MLP neurons of a small language model. Each row is named by its layer, matrix (gate and up: input weights) and neuron, and shows model dimensions 240-303. Each number is 128 + 24 x the weight over its row's rms, rounded and kept within 0 to 255. A neuron's up and down rows have the sign that makes its largest values positive.
Before each neuron's rows, "fires in" lists the words (lower case) most often at its 100 highest values on Wikipedia text that the model never trained on.

fires in: "was", "been", "were"
L8.gate440 [154 102 148 108 125 103 119 100 159 141 130 117 114 122  92 141 160 143 120 177 142 154 177 124 121 142 132 156  92 133 114 109 117 126 106 105 132 158 117 135  67 103 108  67 132 113 130 111 116 133 130 121  78 156 122 127 116 139  82  86 133 136 137 152]
L8.up440 [132 109 127 183 153 176 135 131 139 140 146  90 136 146 134 157 164 110 118 119 136 132 106 127 148 113 113 126 151 120 127 111 121 185  85 137 130 165 126 148 140  92 111  89 133  78 114 131  92 124 110 169 130 161 160 109  96  67  95 148 139 106 154 128]

fires in: "children", "people", "women", "male", "men"
L3.gate278 [151 110 162 109 131  96 137 142 136 145  66  94 101 121 163 116 134 148 112 161  68 152 134 119  87 150  71 109  89 113 118  79 136 133 146  82 112 110 103 125 130 146 160 113  93 145 141 169  97 147 141 120 127 170 141  78 135 128 139 147 130 120 144  94]
L3.up278 [111 116 121 139 128  87 158 134 128 146 100 107 123 127 159 118 136 135 120 166  64 173 128  98  95 138 101  84 118 145 123 105 126  91 137 123  73 124 126 129 114 134 136 123 132 123 142 129 116 123 142 130 125 148 132 125 153 128 146 143 113 154 143  90]

fires in: "that"
L10.gate279 [124 113 143 161 111  75  98 139 137 122 162 129 124 127 124 143  59 127 151 180 141 131 142 135 128 146  98  70 128 139  87 160  99 121  83 114 179 150 127 122 111 127 184 121 131 111  72  87  40 130 109 155 129  94 113 119 154 153 124 149 129 152 152 128]
L10.up279 [122 155 113 149  97 145 145 115  84 128 109 133 148 118 134 189 149 134 119 132 127 124 124 130 135 139 137 146 137 134 109 114 107 158 118 148 116 117 162  91 123 155 190 133 134 138 117 127 112  87 128 102 105  97 100 140 118 148 112 125 150 158 102 117]

fires in: "a", "not", "first", "secondary", "often", "generally"
L9.gate358 [ 87 128  95 134 112 149  87 127 145 149  91 153 131  94 103 127 118 136 129 159 149 162 120  99 106 110 122 120 160 114 120 155 106 138 151 212 158 120 214  98 141 158 168 102  95 100 140 173 108 139 126 150 118 107 142 127 145 150 169  97  91 140 139  75]
L9.up358 [121  85 135 169 128 138 157 136 158 121 116 140  94 136  84  82 117 119 151 161 108 126 122 113 117 142  93  98 120 144  99 111 169 141  78 166 122 105 148  84 117  97 154 112 148 138 182 118 148  98 123  96 134 104 138  92 123 195 153 137 117 147 159 164]

fires in: "new", "news", "international", "early"
L3.gate796 [127 178 116 156 148 107 119 103 171 153 152 166 154 130  98 118  83 150 132  69 134  91 142 130  88 135 105 128 157 115 144 131 137 140 146 113 135 131 137 113 136 136 124 119  81 153 107 100 108 178 140 146 107 124 146  96 149 120 144 115 137 106 126 144]
L3.up796 [ 89 117 122 156  85  93 156 110 181 130  65 150 163 138 114 123 127 119  71 127 132 117 109 118 129 159 132 115 106 139 118 116 112 159 125 140 141 159 165 119 136 107 154 140 150 145 118 113 115 164 131 150 129 118 120  86 101 124 125 115 135 119 122 139]

fires in: "of", "from", "by", "for", "800"
L10.gate198 [122 150 145 132 148 121  93 108 103 151 165 126 152 180 164 148 113 123 121 131 152 123 165 137 126 157 100 122 163 157 110 104 172 110 152 103 134  94 132 136 142 140  94 143 143 138  62 113 153 149 143 154 108 114 133 136 147 157 129 113 163 147 129 123]
L10.up198 [ 85 135 129  99 127 150  73 133 119 144 145 143 138 106  83 133 121 106 112 184  65 105 102 178 141 126 129 135 147 126 137 121 114 128 188 142 159 130 130 162  84 103 144 112 117 205 148 110 120 103  80 139 126 123 103 130 142 130 160 139 134  95  95 127]

fires in: "of", "made", "on", "designed", "launched", "organized"
L9.gate225 [149  80 166 115 157 134 139 102 161 123 142 130 167 162 119 124 121 112 138 161 126 104 138 118 132 125 157 121 108 117 130 137  89 177 125 153  93 132 177 119 108 125 131 177 142 136 123 122 131 122 109  97 160 125 167 134 115 102 156 120 133 115 120 141]
L9.up225 [100 140 147 129 138 107 118 116 132 129 135 134 126 113 121 110 123 157 114 113 135 131 109 144 142 114 156 144 144 119 187 106 126 130 122 163  91 122 121 109 100 148 178 131 142 148 116 145  97  82 117 160  97 124 116 131  98 119 150  98 112 128  81 163]

fires in: "of", "and", "from", "these"
L10.gate72 [120 154 114 152 126 131 134 150 141 107 120 137 161 122 160 160 103 122  94 148 135 128 119 149 148 129 139 100  91 114  94 101  98 114 132 131 119 132 132 150 181 102 107 138 103 131 118 131 134  94 129 158 101 136  98 143 141 123 101 170 105 139  88  98]
L10.up72 [153 137 131 124 139 121 119 105 143 158 141 158 105 135 135 115 142 154 110 167  75 149  88 159 141 153 122 130 155 175 151  89 118 116 116 133  65 143 109 132  80 160 126 151 132 177 164  83  81 120 122 124 105 183 134  87 137 153 145  82 168 112 168  91]

fires in: "was", "is", "were", "be", "will"
L8.gate541 [142 116 120 135 135 109 122 126 171 143 159 121 160 151 134  92 178 151 120 141 133 115 165 148 127 127 111 114 187  92 134 133 157 146 179 140 141  95 115 120 136  99  70 116 143 128 102 140 100 140 126 110 132 157 145 163  98  90 122 158 107 111  87 148]
L8.up541 [132 123 121 183 148 139 151 118 186 106 143 140 103 172 154 136 108 112 113 105 184 114 137 149 129  95 129 132 126 129 142 118 146 136  86 164 146 145 154 153 107 143 103 128 131 104 147 145  89 130 155  98 131 125 103 118 129  97 151 160 112  97  94 109]

fires in: "new", "great", "a", "greater", "ang"
L8.gate700 [112 156 117 178 103 132 158 136 157 137  94 125 139 149 144 122 124 109 127 112 130 136 121 137 144 108 148 129 111 139 123 130 159 142 131  88 152 147  83 112  77 120 130 101 107 127 161 147 114 101 134 126 135 135 118 112 117  93 140 170 133 142 150  89]
L8.up700 [159 164 102 104 157 167 147 106 116 165 139 144  69 101 120 116 149  89 155  94 122  79 118 100 108 147 164 105 115 105 138 157 134  99 101 118 138  49 135 148  87 104 143 122 134 144 132 120 141 134 111 143 130  89 143  59 124  79 138 150 105 129 112 126]

fires in: "this", "which", "northern", "who"
L8.gate38 [158 129  99 114 120 139 135  94 127 135  55 128 143  91  98 117 131  93 127 141 140 161 159 120 143 125  99 146 123 130 161 115 108 117  84 111  97 140 120 130 138 151 156  89 132 114 136 119 152  95 107  98  95 106 156 124 136 114 122 123 126 124 155 124]
L8.up38 [120 121 159  84 142 135  81 135 154 133 112 139 163 139 111 134 100 144 137 130 167 112 117 125 117 165 158 173 168 140 135 100 115 138 150 119 128 151 147 145 127 124 144 121 153 103 115 146 158 145 192 137 131 109 146 103 140 149 137 112 148 107 116 112]

fires in: "people", "children", "women", "win", "female"
L3.gate199 [138 145 135 154 200 134 112 137 120 109 122 122 128 136 123 134 141 127 132 113 119  83 142 116  95 107 128 122 146 118 175 108 145 117 195 149  79 135  97 167 129 149 153  82 123 140 167 130 121 120 111 123 158 127  95 114 102 188 175 106 118 134 142  95]
L3.up199 [118 122  90 122 113 120 133 106 120 171 128 114 113 117  77  88 118 183 111 109 101 106 151 102 136 132 130 134 116 120  98 134 138 105 106  85 106 126 164 113 133 123 121 134 140 168 148 115 125 111 122 115 123 136  98 153 141 118 156 167 159 137 127 168]

fires in: "the"
L10.gate79 [127 115  96 138 143  97 141 128 122 137 111 137 123 138 122 145 127 123 119 132 166 166 124  92 171 127 121 118 130 124 147 134 136 107 142 113 121 116 112 115 150 102 100  81 154 128 128 139 130 168  83 152 133 157 155 151 131  82 112 149  99 120 137 121]
L10.up79 [140 128 138 136  99 132  88 139 123 145 128 103 106 133 118 132 150 104  93 137 151 127 117 133 142 107 146  85 119 146  95 134 167  85 176 159 150 167 115  89 133  88 153 169 100 117 108  93 115 111  75  97 147 119  99 127 127  92 122 147 171 118 125 135]

fires in: "the", "a", "your", "my"
L10.gate818 [109 101 151 146 123 148 163 136 168 142 200 128  95 116  96 140 117 136  67 132 140 141 105 150 143 116 135 114 152 118 124 156 151 155 100  58 151 137 148  96 168  96 124 163 140  84 104 142 108 166 132  87 100 156 125 107  83  99  72 103 153 155 146 137]
L10.up818 [ 75 117 105 130 126 167 126 139 167 115 134 120 120 126 127 121 143 135 122 134 138 112 122 134  91 131 104 121 116 175 125 147 140  97 130 134 112 135 170  91 138 147 149 141 117 108 131  93 127 178  77 124 123 151 140 145 134  87 105 120 106 112  85 153]

fires in: "in", "website"
L10.gate52 [130 158 102 148 136 127 117 150 139 185 120 131  98 141  92 147 152 123 133 131 126 105 169 114 166 114 117 114 126 127 143 152 142 140 125  69 142  96 136 123  94 189  88 180 108 119 146 160 126 150 119 138 112 115 137 118  97 151 121 134 162 121 102  98]
L10.up52 [148 143 101 113  95  95  76 106 115  90 146 158 134 103 115 124 131 100 146 158 138 152 120 151 120 172 132 122 123 125 136 105 153 154 147 144 121  88 117 112 113 142  90  98 127 115 124 128 127 112 138 157 122 156 101 102 111 123 114 149  94 172 157 128]

fires in: "new", "of", "university", "at", "from", "the"
L9.gate586 [134 142 135 134 165  87 129 111 136 113 156 141 114 109 118 128 158 125 139 130 121 128 125 146 147 134 135 188 129 138 163 106 154 135 121 166 121 126 143 144 141 121 117 155 100 132 110 125 129 124 130 165 137 104 140 132 121 114 144 146 137 117 134 122]
L9.up586 [165 155  97  98 116 143 113  84 170 113 133 135 148 148 133 128 136 131 136 110 140 175 115 161 108 147 111 123  71 131  86 124 153 169 144 180 121 128 131 131 102 143 133 119 133 162 112 133 102 127 149 105 125 111 115 160 109 151 131 141 139 111 106 114]

fires in: "this", "which", "what", "who"
L3.gate71 [ 99  96 127 133 201 115 183 123 166 162 167 144  91 160 105  99  96 130 175 145 119 129 114 119  97 119 139 125 112 138 124  84 113 140 124 110 111 143 154  67 162 105 105 126 157 140 101 151  91 119 124 138 139 167 137 115 121 110 135  97 194 112 120 188]
L3.up71 [156 127  83 131 109 141 109 112 120 143 132 152 158  89 149 112  93 112 167 136 100 144 116 141 139 112  92 140 129 136  85 167 131 140 154 119 148 170 114 130 142 111  91 120 104 126 115 128 151 110 127 121 131 115 131 148  75 154 149 146 144 152 103 117]

fires in: "on", "his", "raja", "born"
L8.gate612 [166 135 163 108 102 147 115 123 106 103 162 143 130 110 116 167 154 100 148 104 135 114 120 193  90 144 127 112 122  96 150 126 126 146 161  96 185  94 166 110 134 154 137 102 125 150 145 142 106 149 165 149 133 126 137 128 104 129 112  89 110 128  98  88]
L8.up612 [107 140 127  81 139 156 102 127 132 126 145 182  74 146 174 167 102 163 121  97 111 100 148 138 141 107 150  90 119 112 125 154 109 107 101 143 150  78 144 121 136 120 141 111 168 116 136 132 129 109 111 170 153 100 161 139 165  76 111 113  81 149 150 136]

fires in: "his", "her", "your", "my"
L3.gate187 [131 172 123 165 155 149 111 135 159 109 113 128 117 143 147 134 176 145 107 163 129 155 160 116 156 141  88 133 116 124 130 124  82 140 127 155 155 152 158  69 160 134 128 150 145 113 186  89 136 148 153 147 128 162 131  95 167 115 121 101 128 125 114 138]
L3.up187 [133 147 147 201 163 159 114 137 133 136 132 117 109 150 138  95 164 128 150 129 136 119 133 125 159 176 122 114 134 104 138 105 139 134 103  96 145 175 117  67 142 124  95 162 128  91 135 123 129 141 141 167 146 158 145 148 146 114 119 142 121 161 114 127]

fires in: "would", "will", "can", "to", "may", "is"
L8.gate305 [159 120  95 155 108 109 140 121 115 135 149 112 127 113 122 126 110 105 139 148 134 110 129 110 138 159  91 174 132 149 116 158 171 144  95  80 115 151 149 174 128 100 154  93 135  83 134 142 100 113 119  98  80 144 134 183 103  82 118 132 135 132 165 106]
L8.up305 [124 122 127 156 138 104 138 151 146 164 113 132 147 128  95 124 188 144 125 148 134 112 143 110 125  76 147 147 133 160 122 135 108 141 114 157 162 107 214  86 138 115 113  71 108 170 136 117 105 111 125 107  79 110 138 122 118 127 123 140 140  99 110 158]

fires in: "which", "that", "who", "held", "built"
L6.gate139 [154 117 114 159 144 121 109  87 133 140 156 158 130 125  57 122 157 177 117 168 147 152 149 108 140 119 157 118 127 128 161 119 163 122 115  73 120 101 136  95 102 103 125  89 146  74 136 153 133 129 127 133 138  94 146 170 101 140 139 128 132 103 146 145]
L6.up139 [130 106 124  97 107 126  96 145 142 136  77 163  89 124 133 131 137 109 104 120 115 108 149 120 125 125 130 108 129 134 114 141 146 153 115 103 108 173 126 148 125  95 135 127 132 145 122  99 115 135 148 122 135 136 169 107 109 137 136  84 137 114 128 142]

fires in: "no", "st", "stops", "mr"
L3.gate576 [127 153 110 138 142 120 100 107 122 158 140 178 120 143  97 146 160 120 148 121  99 167  97 150 124  95 139 147 138 139  66 157 163 154 129 116 110 104  84 167 117 104 102  99 122 148 126 174  93 112 167 116 151 121 125 125 115 128  82 170  99 102 106 156]
L3.up576 [154  96 131 130 115  87 168 127 121 132 161 118 159 117 106 161 111 181 138 130 142 127 138 136 126  99 144  75 122 190 183 125 120 107 140 132 112 101 140 146 194 128 183 114 111 105 157 113  69  90  64 127 117 111 114 119 155 128 162 144 138 107 119 142]

fires in: "which", "when", "that", "however"
L9.gate378 [153  85 145 113 107  63 101 122 119 111 141 151 107 125 123 122 103 114 128 113 149 178 153 138 121 109 128  98 145 173 124 125 124 131 138  98  73 154 140 111 128 108 140 126  76 122 136 126 115 122 152 111 125 131 114 108 121 144  75 170 139 173 100 109]
L9.up378 [184 151 141  91 163 141  97  92 135 105  96 149 121 109 103 128 116 134 133 120  95  73 159 146 128 129  88 146  85 157 125  99 110  93 168 127 182 113 131 133 129 145 116 114 135 130  68 147  89 116 133 157 104 141 146 134  93 139 164 103 144 150  98 105]

fires in: "of", "fictional", "are", "were"
L5.gate785 [123 103 148  98 127 120 112 155 130 130 142 133 166 147  84 124 134 144 106 131 147 165 126 139 152 146 134 139 142 113 102 131 177 134 103 102 135 117 119 123 164 130 152 136 123 124 125 125 136 172 165 136 157 180 114 162  94 134 168 151  80 120 109 130]
L5.up785 [139  93 132  74 159 107  79  88 123 125 132 179 174 138 108 143 162  99 125 148 114 179 116 104 170 139 116 100 100 123 109 136 132 165 145 134 149 129 105 187 145 129 102 171  71 109 147 133 143 183 108 127 108 131 139 130 109 135 139 154 135 120 118 101]

fires in: "have", "mathbf", "ce", "help", "know", "had"
L6.gate73 [115 123 132 107 141 125 110  91  81 161 121 150 144 152 118 148 112 141 138 147 191 122  98  97 138 171  91 155 131 132 102 108 163 139 149 105 108 142 122 121 115 155 143 141 138  77 132 107 100 140 130 122 166 128 125 136 146 107 130 110 179 128 112 127]
L6.up73 [155  57 153 120  99 140 139 138  82 151 131 143 126 117 147 177 151 128 114 121  91 125 177 122  94 146 178 162 130  94 131  69 153 133  96 168 114  95 146 146  72 135 107 138 129 110 144  98  77 120 105 146 157 122 132 111 151  88 129 120 130 146 115  93]

fires in: "of", "for", "in", "from"
L9.gate338 [170  87 128 217 128 128 115 122 122 176 127 137 121  72 153 137 160 122 133 172 138 145  96 111 131 130 139 148 120 128 178 153 126 119 170 125 118 120 113 167 112 140 140  86 173 116 174 135 106 107  96 119  96 134 145 122  93 140 120 193 126 129 110 135]
L9.up338 [190 138 118 131 107 123 146  87  95 120 165 135 166 121 158 139  88 116 153 137 142  97 155 113  92  97 164 111 139 128 161 137  94 126  96 118 104 131 138  89 113 141 104 156 150 100 143 149 159 130 103 128 136 134 152 115 117 111 108 117 152 106 119  95]

fires in: "a"
L8.gate336 [160 137 119 104 129 167 110 176 171 105 139 151 156 171  99 153 135 133 143 125 104 150 108  73 159  98 131 120 143 122 103 145 108 105 100 133 170 192 151 139 145 118 124 131 120  78 112 124 153 112 149 112 107 128 119 120 126 148 121 143 142 107 128 122]
L8.up336 [ 87 140 137 117 132 167 140 132 111 128 158 132 117 142 130 111 102 143 123 123 165 112 137 121 140 128 151 103 110 110 118 115 116 136 132  95  73  97 118 119 145  83 141 149 158 113  91 114 161 134 146 162 142 124 117 133 130 135 113 100 111 138 123 166]

fires in: "a"
L10.gate111 [131 132 141 124 149 131 139 125 134 129 138 160 103 150 126 119  93 169 134 110 165 148  90  78 107  80 129 152 153 149 114 133 118 123 134 144 122 129 139 179 122 114 136 135  99 158 136 181 151 149 150 120 121  98 114 168 134 107 109  72 115 176 139 101]
L10.up111 [100 145 109  82 102 211  99 141 123 102 163 123 147 115 150 134  93 139 152 174 117  76 149 127 116 138 102 128 160 113 133 115 143 133 104  99 146 136 111 107 130  89 128 114 170 154 127 129 129 127 137 112 126 131 156 169 104 139 143 147  89 135 146 147]

fires in: "to", "will"
L9.gate377 [ 98 114 130 153 146 141 129 122  97 141 142 150 135 105 165 151 103 119 110 138 140 108 108 117 117 164 126 157 143 113  91 142 121 156 120 133 158 144 163 134 118 122 132 124 102  81 163 130 125  76 152 101 107 134 131 122  76 149 144 135 138  94 107 138]
L9.up377 [110 139 138 137 138 116 116 143  96 155  81 102 137 155 110 166 140 154 117 146 120 161 104 126 108 178  90 124 146  70 115 122 135 106 119 153 128 122 137 138 129 130 125 111 135 116 121 138 123  90 109 143  98 107 107 124 119 157 124 107 124 175 118  84]

fires in: "was", "were", "been", "which"
L9.gate51 [135  96 139 118 133 139 101 134 129 148 145 110 129 131 132 121 109 166 152 124 133 134 107 156  98 135 125 134 154 106 138 131 149  91 110 133  87 122 165  90 162  86 135  69 104 179  56 134 142 115 140 148 107 153 100 120  97 135 121 135 122 133 108 172]
L9.up51 [139 124 120 108 106 155 173 108 163 166 153 136 128 116 118  75 101 131 158 124 116 144 155 122  79 141 157 179 135 117 136  74 141 157 155 120  82 113 157 118 132 129 117 118 135 154 143 153 121 125  93 161 132 127 177 153  67 134 176 137 140 135  90 137]

fires in: "i", "it", "he", "she", "they"
L9.gate791 [ 79  92 155 174 114 121 113 104 152 136 135 156 153 145  52 104 142 105 160 143 110 126  92 149 162 115 165 124 120 114  94 135 136 162 138 150 123 156 137  97 161 134 184 127 138 163 126 154 123  95 131 102 124 152 147 186 118 131  86 169 160 138 115 107]
L9.up791 [ 84  80 137 149 112 113 131 135 142 138 108 158 115 105  84 153 123 115 141 120 172 123  90 131  79 130 175  95 140 114  89 132 133 128 122 140 120 117 136 118 160 153 129 139 119 150 119 157 135 124 143  93 139 128 113 111 118 117 104 150 140 103 137 106]

fires in: "in", "a", "the", "two", "other"
L10.gate791 [122 121 155 152 158 121 119 138 143 183 133 125 140 175 115 102 130 119 122 120 111 144 138 138 134 100 151 104 115 143 147 140 127 148 105  83 128 123 121 118 111 145 148 128 127 131 144 127 106  93 150 126 152 106 124 157 116 151 118 130 143 110 146 125]
L10.up791 [145 142 120 142 137 162 128 146 149 137 129 109  91 160 105 147  58  86 129 150 112 110 106 129  98 115 143 180 106  86 118  96 164 116 118 127 104 118 158 113 115 139 164 137  97 122 159 120  92 114 131 105 122 129 102 159 158 113 176 138 143 162 118 153]

fires in: "no", "st", "stops", "yes"
L3.gate733 [140 129 142 123 156 144 158 142 109  99 150 138 111 152 120 149 126 110 146 148 125 117 153 123  61 131 109 112  73 167  96 152 172 119 121 129 142 128 125 158 157 106 120  83 108 137 146 134 122 140 112 156 145 143 127 100 160 137 105 119 140 111 113 117]
L3.up733 [162  94 101 147  91 120 133 118 142 183  68 150 145 171 133 128 128 165 120  91 120 128 126 134 168 107 136 138 143  91 157 131 113 127  94 116 137  89  95 116 172 125 142 167 109 133 116  88 122 117 144  87 133 148  65 155  94 127 135 172  99 146 150 124]

fires in: "the", "their"
L10.gate67 [157 147 149 158 115  91  88  85 106 141 129 131 150 138  88 138 148 122 111  90  73 139 147  78 107 125 158 110 179  94 145 127 144 141 127 137 124 102 131 119 162 128 104 126 197 130 123 134 113 152 134 144 113 138 157 103 144 111 138  92 127 105 101 115]
L10.up67 [143  92 143 122 113 139 119 112 133 134 135 120 126 124 136 117 133  99  86 138 145 136 126 132 149  82 159 118 136 132 111 114 115 141 173  97 105 122 162 119 136 163 113 140 132 115 159  83 115 133 159 134 113 135 110 169 120 115 159 127 139 137 168 141]

fires in: "the", "with", "each", "tom"
L9.gate811 [139 134 143 145 147 104 167 167  81 137 111 153 103 109 113 191  96 125 135 120 130  87 120 129 153  93 130 158 102 134 125  93 141 144 159 151 163 118 135 131 124  93 173 116 146 159 123 149 129 122 126 146 136  97  88 130 144 114 107 172 163  92 124 158]
L9.up811 [108 101 100 129  98 118 109 169 112 150 188 117 100 144 149 121 120  97 114  93 177 137 147  98 150 131 120 103  84 147  69 120 137 144 131 100 103 173  93 114 147 115  93 150 160 101 147 141 172 169  80 117 112 102  87  81 167 118 121 129 119 127  97 113]

fires in: "and", "by", "of", "in", "at", "began"
L8.gate157 [148 114 100 130 161 126 113 138 151 162 151 116  83 106  98 127 134 133 115 140 143 172 161 151 102 140 174 103 141 145 135 102 123 163 116 152 154 115 161 151  99 156 138 103 117 165 123 128 117  92 119 143 124 132 136 120 159 122 135 126 152 108 108 106]
L8.up157 [116 125 140 141  97 112 129 119 110 124 158 135 128 122 107 178 118  91  76 142 121 154 138 145 152  93 160 106 133 165 151 156 134 137  95 139 127 122 120 153  96 150 132 134 169 140 101 110 114 151 109 147 113 142 131 125 168 143 145 106 151 137 139 132]

fires in: "on", "until", "died", "launched", "early", "during"
L9.gate800 [148 122 123 116 141 145 127 101 121 167  88 125 158 139 140  95 154 107 156 184 153 110 152 103 125  98 101 142 106 122 127  67 126 168 155 124 128 122 142 129 120 149 116 125 184 138 162 121 163 121 108 128 143  87 143 114 137  93 118 120 108 127 137 123]
L9.up800 [152 104 138 119 118 136 127 147 112 115 130 105 161 150 115 139 158 131 142 132 113 111 176 134 161 120 105  98 117 127 137  96 109 122 119 105 132 126 108 167 127 128 151 157 161 164 112 121 120 103 149  76 116  71 140 113 164  96 116 130 133 131 106  86]

fires in: "the", "s", "a", "their"
L10.gate501 [144 110 136 151 159 122  90 102 161 102 120 121 103 162 124 163 156 117 130 109 100 134  81 157 124 152  99 102 134 112 134 124 131 143 140 137 154 135 144 141 135 142 120 146 107  79  99 105 125 119 106 118 107 141 126 133 102  89 139 101 119 149 124 128]
L10.up501 [139 123  96 160 134  90 137 119 138 132 111  89 115  97 115 145 107  98 145 142 136 153  98 159 133  90 102  91  83 127 145 121  87 118 112 130 122 114 153  97 122 150 115 121 123  80 124 131 105 112 104 107 163 131 198 140 143 159  91 111 139 102 133 135]

fires in: "grade", "satellites", "marie", "satellite", "paid", "succeeded"
L3.gate595 [141  88 163 140 145 145 144  79 136 164 173  97 112 157 123 145 116  73 175 105 170 112 143 117 103 130 143 160  94 133 113  96 183 122 152 100 109 144 124  85  63 149 100 140 145  96 122 123 169 144 137 120 132 116 135 112 136 124 123 114 142 112 126 119]
L3.up595 [137 117 161 111 119 136 113 146 120 129 138 135 132 105 138 152 106 104 153 103 170 132 129 111 139 155 116 140 106  80  60  83 149 139 120 119 156 111 122 133  73 137  80 160 140 121 113 132 140 187 188 155 145 114 142 103 134 123 148 126 118 108 106 166]

fires in: "to", "joined", "from", "your"
L5.gate264 [110 127 108 119 123 151 140 129 137 146 151 143 136 124 164 110 103 120 114 135 134 125 138 141 109 142 162 114 111 165 133 101  90 176 113 136 139 135 133 149 118 110 110 160 154 104 145 139 104 105 150 172 136 138 145 126 105 141 129 137 171  90 116  92]
L5.up264 [137 117 132 109 160 145 172 141 150  83  96 133 136 114 126 142 113 161 109  80 137 135 132 120 101 119  84 121 115 169 149  99 187 134 131 152 173 126 120 156 117 144 117 133  82  94 148 129 124 115 143 124 105 135 107 147 139 118 138  84 161 111 170 141]

fires in: "had", "remained", "have", "were", "be", "remain"
L3.gate69 [123  85 115 105  83 103 140 110 101 173 111 169 133 121 153 169 102 118 140 110 131 186  98 154 154 121 119 131 155 155 125 103 169 113 147 126 129  68 129 140 102 104 114 137 134 115 119 158 173 107 135 150 123 134 134 151  86 121 139 112 120 116  98 134]
L3.up69 [119  84 122 109  85  89 145 104  74 160 121 155 146 117 145 158 117 141 115  58 105 152 128 137 142 112 127 145 162 143 135  88 178 135 183 122 125 105  96 158 171 109 109 144 139 146 120 162 145  69 106 133 115 108 163 113 112 104 128 125  97 114  89 138]

fires in: "the", "a", "large", "all", "on", "in"
L10.gate118 [152 149 123 151 129 144 159  88 175 146 118 193 159 150 132 150  96 128 147 113 170 182 120 148 139 146 112 125 111  81 127 147  92 116 117  67 104  93 119 112 101 172 124 154 129 103 108 146 130 110 145 141 135 134 170 117 151 128 136 122 101 167  85 121]
L10.up118 [ 96 127 101 126 129 127 127 130 161 139 150 149 151 110 152 122 157 118 101 151 148 120 125 158  88 138 105 126 169 129 102 142 154 155  96  97 108 113  98 141 128 125 128  85 121 134 115 142 111 106 138 113  97 148 122 149 133 119 136 172 126 127 142 102]

fires in: "he", "she", "also", "later", "bailey"
L9.gate118 [142 126 147 137  90 153 152 124 121 140 143 130 125 133 139 120  67 111 159 154 102 123 107 129 115 146 173  88 108 148 113 158 131 137 101 124 128 120 139 136 166 146 139 161 147 168 114 153 123 123 131  92 127 160 144 156 125 142 125 142 135  81 110 136]
L9.up118 [114 107 189 154 174 114 140 138  99 146 137  99 143 138 105 101 152 121 172 115 120 164 147 157 100  99 131 128 156 147 151 121 108 121 120  56 138 123 126 159 126 120  98 115 132 125 173 157 120  91 130 109 112 125 105 161 108 127 104 132 137 136  96 158]

fires in: "was", "is", "were", "been", "are"
L9.gate683 [159 104 129 133 131 109 133 142 145 146 113 113 111 148 118  92  90 111 108 188 126 166 152 137 129 104 163 113 148 141 119 126 162 164 105 152 112 114 120 141  86  62 158  83 112 128 102 109  90 104 145 122  95 134 116 124 115 100 140 112  96 132 113 140]
L9.up683 [101 111 111 102  94  83 115 162 143 141  94 137 129 140 114 118 168 159 137 147 125 118 132 148 167 156  96 123 139 136 162 101 158 153 127 109  96 137 103 152  93  92  89 118 151 139 147 136  99 132 117 159 101 143 160 151 135 139 140 112 116 112 150 115]

fires in: "the", "a"
L10.gate129 [192 143 125 114 108  81 139 157 161 134 132 176 101 105 128 140 119 130 136  81 126 160 103  95 139 164  98  98 161 156 104 141 128 129 102  96 103 125 126 132 131 114 141 142 116 144 114 113 137  98 124 119 143 144 155 149  94 148 130 118 136 110  70 145]
L10.up129 [146  96 143 120 123 146 146 115 126  87 144 141 136 147 107 133  92 139 121 112 168  63 128 108 107 111 113 123 139 184 128 147 105 163 149 107  83 140 141 114 168 124 131 142 158 116 103 145 105 140 138 125 122 140 151 146 125 126 141 151 137 113 125 153]